config.yaml
n_layer: 9
d_model: 768
n_head: 12
n_kv_head: 12
head_dim: 64
d_mlp: 2048
vocab_size: 8192
activation: "swiglu"
norm: "rmsnorm"
norm_place: "pre"
norm_eps: 1e-05
positions: "rope"
rope_base: 10000.0
rope_fraction: 0.75
qk_norm: false
attn_scale: 0.125
bias: "none"
tie_embeddings: false
parallel_block: false
init: "uniform"
init_std_qkv: 0.018
init_std_o: 0.018
init_std_up: 0.018
init_std_down: 0.0
optimizer: "muon_variant"
lr: 0.0106
beta1: 0.95
weight_decay: 0.011
lr_head: 0.00492
grad_clip: 0.5
warmup_steps: 200
schedule: "cos"
final_lr_fraction: 0.1
batch_tokens: 65536
seq_len: 1024
doc_mask: true
train_tokens: 900600000
steps: 13743
dataset: "wikipedia_en"
MLP neurons of a small language model. Each row is named by its layer, matrix (down: output weights) and neuron, and shows model dimensions 80-175. Each number is 200 + 40 x the weight over its row's rms, rounded and kept within 0 to 999. A neuron's up and down rows have the sign that makes its largest values positive.
A block is one neuron, or neurons of one layer that tend to fire together. Before each block is what it responds to, as a language model described it from the Wikipedia text at the highest values.

Table header words
L5.down76,214,143,150,224,170,210,173,146,113,244,195,263,234,257,212,191,186,268,198,136,225,217,243,202,203,172,159,224,212,215,205,196,179,175,182,170,200,182,204,228,200,169,224,277,259,219,133,84,97,218,84,221,116,120,187,169,201,196,224,143,188,239,207,187,193,143,250,235,264,281,199,225,179,243,178,214,154,196,246,259,242,173,144,242,158,264,281,224,218,142,202,174,254,186,165,232
L5.down357,177,192,208,156,214,155,229,123,271,235,227,131,208,213,236,178,262,268,209,152,233,209,198,239,184,165,250,257,198,211,160,197,198,184,220,218,211,192,196,133,239,212,195,172,204,219,190,155,241,211,174,249,298,195,153,167,198,191,187,182,182,112,176,197,207,91,228,243,255,160,268,220,213,187,240,290,217,100,197,161,182,232,140,223,211,261,291,223,230,205,228,166,179,209,176,208
L5.down403,264,226,227,216,183,215,235,234,247,188,195,195,195,144,179,150,168,156,222,144,123,177,221,217,204,308,188,203,204,172,188,279,236,244,168,186,193,226,195,268,182,263,199,115,268,243,176,205,203,231,126,214,184,199,220,87,242,246,271,177,132,204,199,196,251,215,194,303,239,229,161,183,188,150,226,187,174,169,192,173,170,248,243,238,191,216,235,189,217,197,149,197,159,234,227,81
L5.down454,258,231,163,156,166,211,184,185,308,184,270,218,183,157,126,244,193,200,278,194,162,225,186,232,145,163,175,189,175,208,226,231,169,161,200,182,261,139,182,146,221,185,238,204,225,225,194,154,167,189,189,212,246,255,230,244,194,169,227,178,248,221,117,206,172,218,180,213,187,217,163,208,172,172,201,146,183,213,234,213,191,224,211,206,244,84,182,188,216,204,218,154,170,144,173,213
L5.down632,255,156,223,221,247,140,140,159,155,200,193,249,171,186,206,187,171,199,156,179,213,241,192,188,169,166,161,193,202,178,272,137,258,212,163,171,191,149,200,173,190,273,273,235,196,161,223,162,210,224,187,166,173,236,220,201,210,188,157,241,129,220,192,163,196,194,199,205,229,228,209,195,213,165,147,160,214,121,169,196,187,202,217,217,199,188,172,302,209,172,253,130,256,166,221,197
L5.down1222,182,207,216,226,191,235,212,264,147,200,177,190,217,207,270,176,246,167,207,219,207,200,223,186,237,283,161,254,206,166,181,237,177,247,211,155,183,215,199,200,285,228,195,164,183,165,162,157,149,128,208,252,176,253,145,211,238,178,234,197,259,200,223,180,185,282,231,224,149,221,126,226,247,190,229,195,195,184,193,213,200,178,138,222,205,201,192,200,171,141,198,200,199,174,148,213
L5.down1639,184,224,166,246,178,150,110,136,187,170,182,213,236,174,149,216,171,187,287,180,190,185,178,180,217,125,151,130,229,168,171,195,167,191,150,226,206,173,231,223,185,176,288,207,214,202,224,193,228,152,287,163,202,229,188,155,228,162,151,183,260,132,222,160,273,183,217,202,184,185,206,165,225,205,180,266,157,165,218,263,266,195,155,165,177,208,119,227,176,164,164,173,231,163,205,202
L5.down1657,210,163,196,236,341,200,144,212,214,147,225,254,206,170,199,236,239,163,333,242,200,181,188,254,224,182,183,262,192,254,190,212,284,146,225,177,234,150,200,225,237,212,184,231,198,199,223,205,190,193,233,247,217,228,217,129,262,241,239,221,253,160,193,206,192,215,156,195,177,230,147,233,212,194,265,158,268,225,193,222,308,192,179,163,193,195,217,180,171,139,258,221,134,156,210,245

Year-ending digit tokens
L2.down683,231,221,177,185,246,261,152,210,259,161,189,168,170,271,156,173,249,169,248,172,177,246,227,229,259,148,254,227,96,181,169,199,206,142,233,199,200,132,255,224,210,192,114,234,175,213,236,142,213,271,189,223,243,243,263,130,294,170,149,172,198,241,188,167,125,158,128,239,151,192,257,180,208,208,258,233,170,219,220,146,208,177,159,273,157,139,187,261,132,132,268,226,157,172,264,182
L2.down1160,221,239,177,200,146,181,203,168,173,153,156,205,185,159,133,243,158,218,221,160,222,172,229,209,201,265,188,181,126,173,260,195,197,151,241,213,248,195,204,225,179,169,158,242,238,208,200,143,257,232,207,257,229,223,208,176,237,205,210,232,196,271,194,167,185,247,178,225,232,216,213,203,187,250,249,270,216,268,177,296,304,160,172,254,135,149,157,235,209,217,242,187,178,190,252,143

Table result-column headers
L2.down1137,199,211,255,178,224,213,162,183,246,174,180,205,218,228,172,236,160,146,168,219,253,157,238,233,222,282,203,198,206,223,155,155,143,238,186,209,215,188,190,192,238,175,172,248,183,257,194,118,183,220,137,227,235,231,232,217,116,219,230,232,224,156,232,233,166,238,151,181,163,204,229,237,110,136,210,194,245,207,183,204,245,184,232,271,210,179,234,192,212,227,157,224,183,250,187,225
L2.down1199,264,134,214,140,243,208,140,188,242,216,229,173,153,214,203,238,217,179,182,121,234,204,176,213,175,211,232,227,205,225,186,142,248,226,173,131,198,154,187,207,256,170,143,182,193,262,139,219,171,233,198,89,235,198,218,194,190,171,207,141,173,233,153,289,228,234,136,247,196,112,160,177,214,223,175,96,206,166,227,248,181,156,186,189,142,235,255,176,209,302,279,219,226,201,190,219

Season-span year endings
L5.down31,217,170,237,273,190,264,240,237,168,138,164,252,215,188,174,204,152,203,242,227,173,238,210,233,262,203,230,239,304,117,214,205,136,222,203,217,152,281,176,177,164,172,214,126,117,211,242,161,184,249,180,253,226,209,194,162,181,169,215,185,125,174,172,222,287,192,208,219,192,183,192,174,188,166,212,228,116,182,195,222,168,177,158,143,208,231,167,186,164,254,182,225,184,215,136,191
L5.down208,252,242,234,218,203,201,224,295,268,215,179,169,216,221,250,231,157,170,226,229,108,216,174,155,169,179,215,224,256,203,224,202,224,198,206,146,161,203,200,227,207,300,223,243,189,259,206,242,150,216,186,198,194,208,189,208,246,149,178,174,262,207,167,180,201,113,254,116,126,158,203,245,176,161,160,248,207,189,242,173,159,193,224,164,150,170,215,147,202,208,204,226,246,191,276,179
L5.down272,208,131,131,147,233,267,165,221,122,223,98,199,207,205,140,184,201,195,124,190,225,230,232,191,237,214,191,206,174,150,204,261,241,216,232,180,207,223,216,63,193,239,193,198,171,124,125,186,210,239,203,204,242,201,193,179,196,159,152,161,186,222,200,248,245,202,202,146,172,169,257,211,192,190,182,203,207,244,210,171,252,115,255,178,194,246,207,229,220,184,214,194,213,252,265,199
L5.down1022,162,158,192,153,252,220,195,223,164,200,235,150,193,264,229,171,174,203,214,220,219,258,204,143,236,253,201,182,132,165,171,197,241,222,192,178,181,307,189,289,205,161,188,269,159,230,218,216,172,209,186,147,255,200,138,205,183,185,229,280,179,182,179,211,236,168,166,211,238,181,181,200,204,201,142,211,232,182,208,168,250,211,181,278,136,198,261,183,166,181,231,275,120,283,213,260
L5.down1096,133,226,216,144,186,207,160,209,262,194,197,190,144,215,239,231,212,204,228,148,193,160,201,155,244,202,203,258,158,199,215,197,222,217,124,206,199,168,251,217,231,228,212,256,227,218,248,192,213,284,199,229,228,229,207,187,168,200,159,178,196,154,194,184,219,161,296,213,206,204,174,169,240,202,274,252,156,212,191,212,263,155,202,245,177,225,211,240,239,171,185,300,170,143,253,235
L5.down1244,136,240,217,229,191,206,187,167,222,143,224,113,230,240,334,176,236,162,120,146,186,139,226,161,205,174,215,202,200,145,169,155,156,150,173,226,219,242,206,254,268,252,170,247,230,248,226,144,212,267,242,232,232,157,140,156,255,179,197,213,152,233,223,201,194,98,198,163,253,176,188,225,186,161,147,156,188,153,232,203,200,245,166,285,174,172,226,146,282,211,257,163,173,164,177,121
L5.down1514,138,176,204,187,193,197,221,193,237,266,306,213,202,162,225,160,194,209,173,200,250,203,233,204,174,119,142,201,191,253,151,203,192,136,140,238,148,178,165,214,138,186,135,159,272,228,185,132,192,247,191,197,230,252,200,254,157,192,134,151,257,215,135,246,169,213,146,230,210,279,173,133,176,162,254,197,174,210,254,131,269,128,249,217,245,168,138,182,182,222,234,234,265,240,150,282
L5.down1575,152,203,268,174,153,184,199,154,256,211,158,221,166,221,266,168,177,224,180,249,252,179,255,209,181,173,253,272,213,214,163,179,206,208,168,161,265,200,115,151,182,243,137,195,196,232,171,202,196,211,214,156,126,185,182,75,221,190,152,179,218,244,177,204,152,225,212,195,216,171,128,193,235,148,181,248,139,143,170,198,184,159,187,197,134,176,177,194,188,149,163,212,292,244,230,267

Table header first cell
L6.down52,227,192,121,152,275,219,121,202,213,259,130,169,174,211,184,112,202,205,217,108,187,179,238,185,179,305,173,242,163,189,166,231,163,197,206,174,190,217,227,171,222,240,180,176,207,199,323,206,203,173,218,302,228,257,240,252,231,166,173,188,214,212,172,280,207,177,191,225,150,169,164,287,191,230,194,209,208,216,204,115,230,232,285,243,157,221,245,210,235,230,157,177,209,204,195,256
L6.down125,168,280,200,192,203,206,230,227,173,213,226,220,114,188,158,196,230,192,230,184,104,164,238,188,159,227,220,188,123,215,179,176,210,227,131,156,192,201,243,187,256,237,249,206,182,195,194,240,233,211,197,182,257,210,188,192,189,238,204,243,167,204,160,203,210,180,185,233,184,142,225,228,186,249,129,207,213,210,214,237,165,257,194,188,215,197,236,159,188,94,184,197,262,238,210,217
L6.down417,170,183,219,152,184,183,245,160,194,211,231,228,155,131,206,176,181,192,185,221,212,261,207,231,212,231,159,185,253,234,185,206,194,197,189,241,248,203,208,258,197,207,189,221,250,258,155,146,229,204,187,227,162,191,165,207,169,153,145,156,201,187,222,249,220,265,191,185,207,192,185,140,137,232,174,223,316,181,170,205,256,163,215,276,200,193,156,210,186,211,168,208,214,214,225,162
L6.down1948,260,244,189,258,261,220,279,150,183,155,152,143,237,144,176,203,170,164,245,177,244,158,147,166,209,181,165,233,236,283,186,280,192,263,235,163,146,196,230,193,191,172,213,202,184,218,224,171,209,280,194,197,214,200,170,151,219,196,178,188,228,226,221,238,202,228,208,179,166,215,188,220,201,220,206,126,184,175,179,168,218,208,211,178,127,191,144,185,230,198,204,217,170,202,141,192

Sports league and club context
L6.down59,150,139,191,141,182,235,163,125,193,270,210,237,159,281,201,246,224,218,208,185,169,164,187,256,145,163,280,200,155,250,132,174,207,196,299,255,232,186,223,250,229,259,221,197,227,134,210,156,150,261,226,219,267,260,268,213,150,182,170,190,231,288,152,201,171,269,123,198,272,147,243,177,249,189,275,170,244,158,215,184,207,231,233,252,240,122,226,214,272,189,202,213,194,180,194,231
L6.down1388,158,169,201,233,190,267,175,204,204,241,201,172,173,256,213,212,171,146,159,204,186,205,158,100,190,149,209,141,223,155,170,169,236,173,179,152,224,160,239,166,133,264,289,147,185,157,141,220,230,154,170,198,190,268,173,215,257,192,180,210,210,263,175,200,265,183,203,139,212,216,265,182,236,86,149,206,187,250,201,162,207,206,188,177,177,205,138,236,104,210,188,198,130,136,228,192
L6.down1610,118,161,197,168,194,226,255,166,263,218,251,134,183,241,195,168,186,215,127,192,96,195,241,172,198,135,269,192,160,217,126,160,219,173,131,232,170,209,222,196,178,81,256,181,147,202,280,209,196,141,171,104,310,212,236,151,184,190,263,172,229,207,227,224,214,230,155,168,256,206,145,229,244,220,144,270,181,162,123,276,250,188,135,130,165,211,117,206,209,149,163,216,231,212,230,242
L6.down1950,265,181,255,137,139,180,120,222,211,157,137,206,154,233,178,184,207,218,156,243,211,245,251,192,206,168,174,235,188,173,242,215,225,189,192,287,273,169,248,106,128,163,217,211,244,150,196,183,224,169,197,180,283,212,233,257,153,162,258,213,180,199,200,206,275,217,129,226,157,223,209,163,234,199,173,237,249,117,150,234,199,116,197,243,240,107,169,255,173,211,203,156,247,205,301,195